Weights of a small transformer language model.
Size: 15 layers, MLP 896 GELU.
MLP neurons of a small language model. Each row is named by its layer, matrix (up: input weights) and neuron, and shows model dimensions 128-223. Each number is 500 + 25 x the weight over its row's rms, rounded and kept within 0 to 999. Numbers have three digits each.
Before each neuron's rows, "fires after" lists the tokens most often just before its 100 highest values on Wikipedia text that the model never trained on.

fires after: " =", ".", " ==", ") =", "=="
L8.up156:490495544497512485515534484517500480487521470460561508516493489507509484539471506502519494512448520496539498478492478511501480503468497501525516497537507499555499482502507519495484505503470525513495496493498524522497529454510490520541476518510481509494501512486552465469493496440532535463

fires after: "==", "===", " ===", " ==", "s=="
L6.up322:495522502500522528528514457498483511524505499491495509518446451501533488522507537531480466479475478526537478479492516448512476510458517506528518519530508520506507469504526503477494480497467548473502484529486513521492493480514469530499473508489501508496515458497499502500516510476505460487

fires after: "\n", "\n\n", "| ", "|", "–", ", "
L10.up304:481463521505525479504534504511479488534502506528502480515513437484485517493479542504469467496483479539515548499483493477492524504486487521481518478517498475509519470515503565517466495558521533454534489549484526520495549465484534451504491464463513550503532477541467472459511547479490533491

fires after: "2", "1", " (", "d", " (N", "–"
L12.up275:510506511513491500498498533538456489476496525503511501542495454506490457466522500499492499506535518497518510510510475460511541513517541485458530458517547493523511518432475511490492494478479476503509481464464493484480558508493502486505505511504489518516494495496530511507526467512503516536

fires after: " ", "1", " $", "°"
L2.up679:523456497518527494459496508506526508490510519506552478529529496507495480521493482522514484526467493528471466476508491474501513502526517463496497487529523502509523480529502488508498506492553508485528545486453512466474513520489519503553491501482505531522529474542477474470502451482489463469

fires after: "2", "\n", "1", "–", "|"
L10.up130:493491496478516484508489468511513518478533471496469500528537480448523486468537475512499508440516506478523493504518519531511475453481524503475546528533500494472502513477514515495493514520492510492534533489478496496516453449565492449474473498440450525488512513531519491470494489468502546515

fires after: "0", " | ", "4", "3", "1", "6"
L8.up53:496456503516481476501507474509542485499512499458485506512518453462511487496471482491502544470464488513498468465513477501464438516501517526515485459504547474539506475487442531520506496496515555494493546563518479518486487513525524494524523493484495507450509469495504498521495528506487495446

fires after: " | ", " (", "6"
L3.up763:493467500544507531509511459507478439506543503478497471552495518545476541488448477508489524498462517493494470514560476504504521521489494479511479484466504523548505515476472502506517515511512497491531544488509513525472474476542485446500525518511450526500504493503493489528488469491508457466

fires after: " |", ".", "on |", ")", " A"
L12.up35:559499535538480445471492505490521482477505494498491487528506534479525538540487514483519508479528483508517483465514505463459507486497475475517537514510568498510500464507503508562499539455498490518518486513531516481487520513537468483487537504482481481501510501528499524509481483464528533469

fires after: "2", "–", "\n", "| ", "1", "\n\n"
L6.up42:522496503500458468514537520494461501531542499520500495546498471512502516510475491535501465506544513505528476435503476488518496525519469503472555507533502505527490485507534515511502540521486557521516495526479509481510506506501518453513550489464502495488487489499471475479470515542504527491

fires after: " | ", " ", " $"
L3.up746:471445474506534505487500472516538518493491490455507524522493538488482464480481476477492505520446457498484467511509483490483518518534516493545503464481496508485547492506450450520497501550504499489502487508507514503491531469509510509565512485497499524541446487500523480490546468493502501471

fires after: ".", " | ", " | +", "1"
L5.up806:493487524525506479492516516512520487478521494483518525534530514491509504528503495488495493492479505473499507490522476516435442486454510498516456500553486466530485472522483470527505535526472500519471552524483497471496509488471552490523467482483512504498539493501493523511518524475501498524

fires after: "1", "2"
L3.up383:510495502524498463505511528497486517559535483517518495520498507547493455466486489496518497487543508498508510483485468528512464512537491481484541493515485522467515529493539476476485524561493512540526518451483524497493466488523503473514456526510491490529483468489470553521518488539498498486

fires after: "\n\n", "\n", "$"
L5.up752:480535524546484457521484507507517458505482514517508533518467448496469540531498556518485514504508518497459540454469478485507489519515503475490468493502476482509495544527495528515484521489475540514564510507483537428499519463498521479517509480504534510451545498526509505554494491494464485492

fires after: " (", "°N ", "–", "-", ".", ", "
L10.up653:536479431529482493485510495510493458530524555508501468545491495496473471509531532483504487532516527523479504548487501496494530512488552445464495498498503512510484506494493530488502553506464526501523505548518514489484528491512500550532543485486493470529489491477502475517482534495523461504

fires after: " on ", "On ", " On ", " | ", " signed", " July "
L2.up304:488530528542460477528475527503489480526513469500503447517437523501510506522485488546497510519554471514486525495469503474501474503517490478506459470508542448460460515503470551554485484560523578467517499501469519493540521477506492497528529493489502535459494501499477500500505470542508526508

fires after: "."
L6.up725:515466528533503508477494499503499522539511444457515497520495497521507476485482467526502521507496498477475482498518508533492492502499499506489493496538491506480537501495505522487489547500523526527508545492472515498484526477508529541503480518520488511530473510487497511503492519463484545503

fires after: ".", " .", " ", ","
L6.up623:454463504531473488496488516503516447506540512473532502512476488490447480490516437501494479511450541561475510468533473484520498521494515505498493474497512476517510449488492469519498493554525499540518494535501486487486486470546518508520507501533530527476522505500543505530469508509500473470

fires after: " | ", " (born ", ") | "
L5.up562:480467487541506536484462453472527505536521462535512488534508489517487491487479475531470481507476528472485487513503474492484485516493497450488458503478518491485501503525487497483501536508505493529511531507484548474475453504562486459533532496501437502495477506489486484539516498478531471463

fires after: "\n\n", "."
L6.up120:513439524497469438501493519543472541533541487518542501509515479498509531532471549542482495485459497519456478496494479462512498522514462469480478528539484516508501511506509533534476480526454493486502522528505509493483484501534508476489513494500495527472513533553509543532472507495444489511

fires after: " =", " st", ".", "\n\n", ") ="
L4.up346:515503493559485483482485483480552500513478497467521507522506465477475473536488508525471531491496526495422549547497500500470508471455500497482490461502517503517503506469518527540505491498479518560516507492473537511470549475502504492543492492512474492451511456538468496478506455520532468506

fires after: "–", "-", " ", "2", "1", "The "
L8.up713:524488526498521523468508518527518484516486492473484517522509475510499482498478503525480515447470510469503518484486479509493471475480493508510517510555473505508462494488474488517492547487481499516545525556470518462483538472509507460515489508494496530461541518481468473539466486499481506465

fires after: "–", " to ", " early ", "\n\n", "-"
L8.up101:471514491495476501513500489507519500528548499521545482521459450478505508500477499523531463512490472522505492477505495512512547513514492498516501519505537471509467501491503532465482527510515566490511523522499525507478506460490496469510458476484492443518478487485507465501547489423526478494

fires after: "."
L6.up176:507463499523448497485494474532515503526558498506498473513499473506477463496503493527482485514458502527537468508502526447525495481490539466484492520494496512516517488506489514526493506523495529480518507475476535507444507490549506459525488474568490516479589528499481491485506518495465501517

fires after: "2", "1", " |  | Swing"
L2.up601:495531539491492487503523513489461477503507466515446477524485482556512486496479490530507519498560507496515529480510482484508493485470498490504518438504499504468495521503519565522485526540461573494511495480499504500508505431503550487502466467523461533497482475505495501496541503532490494490

fires after: " |", ") |", " |  |  |", " |  |", "."
L2.up804:489482529521516509461505478476498519496481507520461530515526509486488512472474538526501524507525537528507468499531465486489513509506507478510537485518503496445527493522508508465498495518477522533512545493483512472506428499523510463510498445479487501510478471523530486532534510491522488506

fires after: "2", "| ", "1", ".", " |"
L3.up433:463516510510508493471503525478519488500498519471524495529481454475461442486532529520517500505501515514527486533517494449501458473531550501485474502495511471515506482564486493508518510535485520506504518497476476505499516482535470464504489453518528485488527505507520529494495529474484543490

fires after: ":", ".", "2", "-", " The", " s"
L6.up588:486468509507488516514480510528507503496520502503467480512500486490493523493527539500493505502500466565542518519482494519489489512487523470514532466515515486574526492499508489510483546548514541510488538490445518515461495446508516459457517480470493510484477493518472489508438526467504506453

fires after: "\n\n", "\n", "=", "| ", "|  |"
L5.up319:491493462491508488498513487503507494520556536516513482520511472480472510537494547520488500526474495535496482490473476470529542521504492524490454525503495524554505507509513513528491477556483555490496507548497485532503514530502499503530508488462514520457531478516485485449469525533454466477

fires after: "–", " in ", " to ", ", "
L10.up184:509505519538479502500502459483473464557500497468529510488450481480476506524469511533497470479517513475474514482484474445502507513538476482531484500516479461490489497510493514476499535513487524496494527507485501518506504464520479521535521481477513502500498459502503526509488483462507482494

fires after: " in ", "\n", "\n\n", " from ", " In "
L4.up295:496521471504488463513512457516492471529511572516493483518500484489461543548497504517483524525432469514515485497475501493495504511521511488475493497512527514499505505491513514564486470535494525481553533493483516474499464492496536498515509457517462557486510433516504535517489442521475460488

fires after: ":", "–", " | +", " | ", " Am"
L6.up533:473450470532459508511487549549531512504477508479494514514505506514527489498461477519507497477470526544500522459478465450491490496462492496522457463508524463530486477468517535474485493494471510537520558539495530517493511530529496498526551458482487508528472510491459497510484456469507497454

fires after: ".", ","
L8.up832:512458504529470458503486496468525445465529487523488506513478463510504505510496565520489487486450483499474516503501516475512475527524486457472477508527496486510472504501470508498493500529486513506549521452481513491471504471515497474518527475546483512466494503530524492537453535460474518489

fires after: "\n", " |", ".", ")"
L6.up553:474460497525526502460525482540457517521529495457484507555550512491514517499524522513477477463500518539510507474530464443479469503470488486490522478483468514553501483474507542499520523490498496514509510516447507498510493473488492468521478520470484541473522524515506520522429514540518506529

fires after: ") | ", "\n\n", " |  |  | ", " pre"
L2.up356:478493499538483521522530490546496509459491492515484523508517519488497499508517457509544478478530508491495478459487456435458511473521475496487541518523470482439527493487533529491478508481505512482557517467500495501483486470506482490504536467517548523517496452498482502550489442550464448490

fires after: "1", "2", ", ", "–"
L4.up703:512484517516516494508507541541523509510483506519503495522561489497494526534497526548528508519484524498496509481462491529490466480496496488502489555523493516510480514512465556523492567493502512533534536468458519474475538474486508466480492483482459493500503495470471480520515498490478554493

fires after: "1", " | .", " a"
L8.up204:503449469502549502505471512518487498591483508514527510508459505507471497483530466479465523517479509527522499482496479502502515512480540479467524505500491524545463525500559483508500487541501511492491528477495470504493533467509508488551493490508462461500492492528514534453547464506502464515

fires after: "2", "1", " |  |  |", "\n", "ep", " | +"
L3.up648:488478544556528510511530516484501486478512490510440536529532467499505502483443473502504498454528491496532523488535475493473476477472516510507525468516526498484539481521467506510493489481459506518525501483465525486510500487529469470505435421490493510454512495544537462541485542485513502494

fires after: "\n\n", "\n", "| ", "==="
L4.up35:485502498527467471502493504479491489524493537517508479540534473491462517544530490536470490488535522498488524495490485497511543494474501509508472519514476486478506501501491519522484487549541547482534493516503528501538517516478468472525492479499479461504494496513471483473436509510456474485

fires after: " | ", " (", ", ", "- ", ") | ", " October "
L6.up223:509458454510485538493500475457506501549510490483462487523537484500489512504468530554531522474488529484586469495502512451501461531509500490508498475514471507469516493520486489521486534479521518475522536517516500494515504516502503453523509482487483546470512509506486515504502484518479516474

fires after: " in", "\n\n", "1", "\n", "==H", " was"
L8.up717:520504482497489477522497477528441515564540462499488490522521475478523499509458475523512526519481493492490478501491530458492495476527462504482469514525467437535483523481511521528489500501486534514488544479535472516479487503499507473467496511526489530473504489491537544521503506479518495517

fires after: " |", " |  |", "on |"
L12.up622:472474517501496495519540523526472512492530500476470476522536458481437526536479555489496475579526507499516486470508463517490493475473476484465521499505532483478520494500499525509496517480478505520529503557506479510504511485528496482497501505530481538512514458546532537507524540478537477508

fires after: ".", ", ", " In ", "f."
L6.up655:487455521497478497512472503480506459494525500482550481515515456511469518494529505505494515495461477542480480447476486485496501531504507473534453498532517450517555504486495513499494488504459487490538503514491506507519508449507492466518501472501492513462525494512521516505523488449511514482

fires after: "1", "2", "–", "ing"
L12.up84:553476490526499508517490517537434499487485513493546524530508479478519458495514511506511498526551536479514491531497446475512542485485519468486514490521526491524536504477477476478493456511479487492487507501493498509483545529467513516494519525528462536518498473503495518504527488506473466491

fires after: "1"
L4.up359:499491515500512491526494516538518498524523491502474482521520450500519481473515513504539457535527472499505536522490480455468456509556506526501514504497496483490511505460518499485472492517496526488537549456472485436471504452489453494518510470513492509546558463529566510461518486529506460484

fires after: " |", ") |", " |  |  |", " |  |", ";", "4"
L3.up230:506521472512506505479491467479469541524507476542495504536540486496485495489524525553495520509486517507510468523514499470490474477454492488517498489507465494488510480519487558509511476510520515514510534509464489481460488500508482467477491481487515496471524491523548544507454543507517464522

fires after: "1"
L2.up69:499507554515517457495538509524482490547524514501497541514478502514441490518481486521531497503483501496528511485480492469470472507550495449486534481470521558487502516472458493531485508524509504459503500509477495502510515474522480479502495487520455495523570469499520525483539545519492477488

fires after: " =", ")", ") ="
L3.up156:491525481482478503538508475540475473525521473503483496515521474538545485509531472511479510482469517437499471478484471498514511511488511498491497537504483492509545470499520506477484528529531509541500522511481499501480521475504532529464479512506473495523477465499541519483512498501526537461

fires after: "\n\n", "\n", "===", "=="
L5.up811:496490475526475511530507542497496476528521523482529530523475470481465484526480527528495493504468483495505505521505469503510524506500492463482468505494509471494478495525511553522474481476473568510503512508479532495453520504491518514493532530492506513456501512524490475497474495501498477515

fires after: "\n", ".", "|---|---|---|---", "-", "°E"
L6.up567:539501506501534504478508472547476479532524512499495490517515467508515505480502523493500502493472560498527501512525512481492556517514463445504504499483493499493459469491472491544496512512493559454487524497483506505468517490479533472533505520531489473498481498533499512530485505509487484502

fires after: " In", "In", "- ", "–", " in", "enc"
L2.up488:500468539540464471514523531527516474548510447527520523527488513500514485523495480545518457518506457517517476491478438500508534499551478506505485522501528491505527512526492512533485482455447590505483539509476537460495513449533492487515498525503461505507514489510480504512518521486482447514

fires after: " | ", "0", "8", "1", "13", "7"
L6.up187:474500520505514493517533505448484512479498502443515501519513503534512528524509516506505519526491522457504523510520477484410497523466502492517493521551514476497502515506475476516498549536510496499492546498499487463444500510491504482504507477505502473516498444493537528504503499481531491553

fires after: " | ", ".", "1", "0", ",", "3"
L4.up835:516472554537502501480494524482525489524482476445515522549521466504514460512503452533516502493457498514538466504492489533446449506511487494527511492505483483468502458563463476561520524485531521509507565487469546470510547514478501521509515495483480500485500488503469514498549505533493500484

fires after: "1", " to", " and"
L8.up756:509457495516497494493478486562503540516530495492504500512498427475504531489473491531505486531460499510541532459517483528492448482526464476500476481494521500510500482452479528512490507505503506509497494519475488494433487477486488505566497508535489533447506508522489504499473502506521496517

fires after: "\n\n", "- ", " in ", " In "
L4.up286:525485465504485505513536483502508461551503516517479517527472490490476474528486500527484520490472471492505500497477520419502521493521511462504486512461499485482497517503510505497481482560517514509556525448485490490474479488508493478497496482495508541527536448462544529459508519548485441496

fires after: " |", ") |", ")", " |  |  |", " |  |", ";"
L3.up719:509453495519529470467505497468515515494501492469467517507525509514478476518496548524514528511503536527505489491502457470481527502486491497514479408519510493485512509520469492510504517489489551530502544480483511518433504497534500490492498455493476499527489477518526511500500487500538481497

fires after: "\n\n", " un", "\n"
L4.up16:533515468493475488494495493465508507525523520433508470525490486483461497494480486499483475518495548506509520537485456471537542484455499487494503529564492518443546501497534571527481510482484528490572520499484542465466521528510475477481499482485482511487484498513510494530486510499486542510

fires after: "\n\n", "\n", "T", " during", " During"
L8.up281:494489494495474490464460467515514505508510509545505491516485473489497496559493547511477537490501531543479514507498510457504557492491467509523489490487490465450510531477522482528494501498479541505523534506488497538503495450497457499486525513528505501458499494509542475523500517528504502444

fires after: "2", " Const", "\n\n", " character", " Mar"
L2.up16:504483544493464519519508532501505520509499470519508468528519459498519494502479438559512524512508540582502509498516481457458527500436498517526511514489479470464530509486515536523507493538495508494512505544464504511518520504548496449488480479524468493473490503482537543543501530498508481477

fires after: ".", "f", "m", " R"
L8.up607:463417528529504499464518443476521487488472527475519572517467477475470492512485487493497493520490459528495458514506512479481483488527524463504499535503499499485515496481511475554499490503477490523523519532495476511480499515496541525525511464500470537477500501520515533465475504424526500505

fires after: " P", " p", " d", " m", " |", " c"
L6.up872:486476466545516507507456499498489477492494522517490524514473510514486481463529506497500453514465515483480483527498504466527505488475505507510521456475501491539542488505519522527509520516503508543489500514475485508493503456526528479503485492467469507479484491481530530458511501492471558493

fires after: "\n\n", "\n", ".", "| ", "The"
L5.up764:509470526532486520508544447502494465506482512510486509527507473498462487479512516548503499503477518532526500520480486484466483483525526508519512440540550460498509478492536557495494483517509515474559482529468492476495505499529523470505507454504491543487496488511504530496485477504456498462

fires after: ")", " |", "6", "1", "3"
L2.up467:449452500559476484468486486467494499493522490453514520537535504489489475470499531553522505500515506482513487488509475500453487467447521470532508474504535499475480495530490499499494543497484535536509525523485489477478484491510476449498512439509474536508531485529491470510508558487523509475

fires after: "2", "1", "–"
L10.up268:537449509486505527485543513471521490527500517507497485519555478532509514515485562530479530513519490529509491480508519453500518523503479484510513473507471453507494525519471498550476515509491565551506519452489519493487503427505537473543471478533491490471501452508491504515472492501484490523

fires after: "\n\n", "\n", " (f", "."
L3.up201:476495524512526478479519445477445491511530505492489496541494470522483479520505468542468483536521525488502507491487502444529519502497500505518488480504477468551500500500560562560521464531523526497507499532472506473483531503503513459557479523518476460472486489483498506497439488492506449489

fires after: "2", "1", " indic", " dec", "ab"
L4.up509:510500517545474446483516525475524520502529493478473480500476475546495515478488511513494504482495518515499516449508467514500466510527490494475529541504498517486526489475475493508470495516501524485509518510498503484506476479505535531545480515502507502473509463539488504502534483516471479535

fires after: "1", "2", " |", " ", "6", "25"
L4.up537:509496549505488488484520516525514520522500481526493538515519517476502502488529519501483515457522496531508473513477475475490500467503483487486481506528467466509510486490510504504501496529467508557521507529481533508516510508486492430481477463502458490491502478501484503463473517487515507469

fires after: " | ", "% | ", ", ", ") | ", " | ."
L6.up875:464461544505501502532523484496490473515510477516468508534510540508480528476452488528462474544465528507489475509504499495470518484521527451505495530508463469459501494528484506568511490550528503485545529480489506510502518491484508463504533512485504476527491489501483480516511488512514488461

fires after: ".", "On ", " On "
L6.up33:490508530513502498511494497490508493489532480549557473509496491494459514513517507503474500494472503509509437500522476494525506495480517459488444516480511499533509514529494494540481493496538504522489497569491554511501472449519529501569487494506496530468480495511491504516488519463492520478

fires after: " on ", ": ", " | ", " On ", "On ", "- M"
L4.up285:477538500497489534514500514505518500486562510507541447521504477501512448500506458529480516478494546486526453529486452431498452526468510471507484487497506480501503502500527531493486507512522492472532492551485561496513458523527528471561498496492468493465454469493446527518528515453496514460

fires after: "1", ".", "\n"
L12.up503:476488543512473485481499487524506497533504479477467495515462503496502473461536471495481455497507516560492498473499507482471460509499489456485499444538470489517531504516504531471512522507508497498557502516511516493494548475553466445552454514486528508477544480508544483473466539500527528489

fires after: " D", "\\", " c", " | C", " d"
L2.up890:531492510547490473510487484513498484479528496500471538514513481524538513487503515491523477552467457495515536520454499459474505491494510481501505478479497496483486498471500477512489505510475492515499508531451521492467519516494533528479506470522501531479538493543503493505515506467476446488

fires after: " | ", "–", ") | ", "On ", " Win | ", "\n"
L8.up38:457482499538516475534475469486535518513512449512537511529491469488445509502510473545476507512480509519467522486514481456507475532521508508476458522532471516514475482513506488513483518524465490514523513479472501498521469476552507466507530449468487507497488481493522472525502475493498476498

fires after: ",", "6", "erb", " | .", "4"
L6.up456:464456466513464523486497490496500525546485464500452464524564535525530470477511517549473492504508505514489480484550488512488473466498519509507525511533476499500483521483500511478494492546535514493504548460480526477502484459516473493538505531460464509469471487487495515515505497502488544476

fires after: " on ", " Released", "On ", " On ", " Const", " indic"
L2.up832:476504506546503538525494501538504541523554491521461459507490458506514480503499472493503497540487444524483492458498503439528520501471516475504516518490491481506506487484475508540479514540508522521482551529483482496492495477471507534512475511487520513516486467512471490516538518467548490495

fires after: "0", "3", "2", "1", "6", "4"
L12.up299:488497490502473487459557471460513510526495484462493489514544535534490477522504440550498483491504558523496529513534507475507438473469467490529476523543508476527487509432456464465512513528531510488525536516492523489488475505517484466505469551509483526485542512522480544473489509507499490518

fires after: "2", "1", "8"
L6.up119:487484479512467486538551508501500542488555477539485481528473451463495491493495510535521441513475536507500528511507489466472461532507487489466552532507517517496477499516490507494498488514490517514499510512478557470494508498503458489517498518507532533501519481496516495464490503509482549523

fires after: " | +", ".", ":", " | .", "0", "4"
L3.up53:490487521572476479519443516502519521513520497460481487536517460492511441493477471484492494471489498510536518517529500484470446485503504490523493431483479519487501475514443490507503528488507516527495549511472514527480469508496505497513492512479470522501480514507492520527470517486512514483

fires after: ".", " | +", " | −", "ep"
L2.up594:526516515537499517511514486509487527513510495502502504526446541515503483514483447472507525472488480508481497514475490498495527469511501498486535487544525513524512493535499566500506503458498521465511506491469518498482498475491511502536486470505450487503489477505494533508501509471494518467

fires after: "1", "2", " | ", "| ", "- "
L6.up59:499480520512459524475514530499510491486537467538484533541498469487514482491516497513537487476504498484502478543484486512473454445523551478463506490515488490502509522509503528521503488511493503489519534536469464523518524468556490454499509475563509457508516502498505500474512459481451532521

fires after: "| ", "\n", "2", "1"
L8.up738:498495543502490489496539517505498483511494529497499518535528487475476480532522530519556511492485490540487552559499472465507473543518490500523564513512492459507526499516481477524507518490465533502478497500488527439507481480514504473527500423467524503464489487515485523494467530509473492486

fires after: "\n\n", "\n"
L5.up59:537484481501467490517544493473502490478531521508533495535528474469480501511530503524480524489503491512482499476480453484468550500487516496477540526515489493476534495510508516492498464508471548475531494451493534469501523472513452480505487466522504497498550467482498499466523484482512453503

fires after: "\n\n", "\n", "- ", "1", " ("
L4.up350:541491473491494483504509522484510444559529513501542526543469481464526488525481514532470486484481506533476492477479456446491535493516518512513505495499465477455529478496535519483487483505462561509499512534500514494532550471529500525526521492493512508480540479513507523494520521523428498460

fires after: " |", " |  |", "."
L12.up56:493499483490496524500501461484454516492496442483482511531490531492500503512513533547487441530502497512554494491511486483524461467462492507521511518480500529500527471501457504473512501505517478542488469519492544496493493447502528494563469464509524551480520456505545531486486541481501489514

fires after: " (", "1", "2", "–"
L10.up744:545482478506478494490528534534454460488527506506532491535527495489484436505481501518518472525513531483497473510514460450512539544497509439477501463519498502546497530482500502482480490524511478505511518472491524526492537515480480501494517509535490515514498465510500536494513505510496491476

fires after: "\n"
L5.up794:462470525490501504510520463493474481489496539474461515524494496502461523497498521522511511493487486501514496426502467496501509477479533491487514504533495494435499499515505528527501457497454562489503505483467475500511512471534474500477467406513470531456521504483505540553526501516484508501

fires after: "1", "2", ","
L10.up109:518487491534483500521505535494530475500533535524522448515535479503516461545487540510487491520505536518470511442489487496499485535494494496475533527532490500493533529515492498482466479507519489556526530504475556513518486540489527463504470504530511496463483491513471512517474467514491518500

fires after: "\n", "\n\n"
L2.up403:501497480475509504490506517492520497517489510468526513521515486497480498511471483506489517518527522509508470527469485452496520493441515486485503499526552487474519494522505526540483456493443531494575522510477527461543514483507457453488492464520503473508550455504499510509548494531485479503

fires after: "1", "2", "8", " transl"
L3.up102:524492525475474467492524523446520516531546528495526450516530492514480502491491476547516515498438487510497488462507485479456470527502487494475467500490522489490536515504486526485472550491507495499485496507505537498497499504520505489541507516521476523503529479544484477478547499515515470513

fires after: "1", "88", "6", "7"
L2.up182:550479514501482463521504540537491523483531538516535540505518442504491519493468526516519470531494494499455497488477477489487463507549508459481479522514480535478508529498458467487478477532456511513515535474469504532509504472518469453478479482508487504531522458493517520537544492541509506486

fires after: " | ", "| ", " (", ", ", "\n"
L4.up277:492457509490473502458533486486489527479475460521492527542488487453487536521530465552568492536486500488509475477489456468505451456495540519511494465518508445486545495514473541545495502502503523477523525516485520521512495482535515453486495455505514481512491485511531503454517503459495505477

fires after: " (", "\n", "- ", ".", "| "
L12.up133:522518489486460444471504513506504475515519498474498485544463477418497501515479530526546511526491547490473513515481527490522530515542482445495513463496498479503503510438509518489504483501493523415518531515506529507511486518491501469490526497474538506489501481482479510493491536502501485466

fires after: "\n\n", "2", "1", "011"
L3.up174:521478511521519509535504551518479533501477533521526520526523480488469505516476505523518520479475574490466491507494478470465525501499487507501472518523509456503497518527539483471487496512484520499529525487478490496528527534508488456501512431474470469491507461542504513542510476518493479459

fires after: "\n", "In", "\n\n", "."
L8.up177:518506503529468482504492501517451466517529499522481510522470472497497538516489502504485527553478563513529504475494482513474555539518485529500473483478549495522522486501519497524503452504460539517481517505507510489462471519482489517486503498509505498514529496497494501514489452520493434511

fires after: "In", " in", "1", " to", " In"
L10.up827:524458501470477508493504495491520471514527457479500517520511466497524511529471495531469513510501462502508498453487499481491476519501495491497479494520517468462461492493492517567486448500514544472500508555500490457483533515509509529531524484498513530538524470503508509502491505514465463486

fires after: "."
L5.up395:504456493541476475453466518552511512513479496492499494537526508505487460486525503507513489519455515484493502524543475478527470469503491487499536479506441515485522485479492483496492524499492491519497559505438495489504556496529508506533504513466511480507506502482494541531479513479489556485

fires after: ".", " (", " (N", "–", "2", "1"
L12.up890:504510533512464492504533512489455481491495506537508502536518486477493495481500489506519489528519528473497469504514468468507554526502501480480522462496541525542489513455493475489483503537494485494525499455465501490479516531488484487471516477509484528500517461479496533482510487512513521508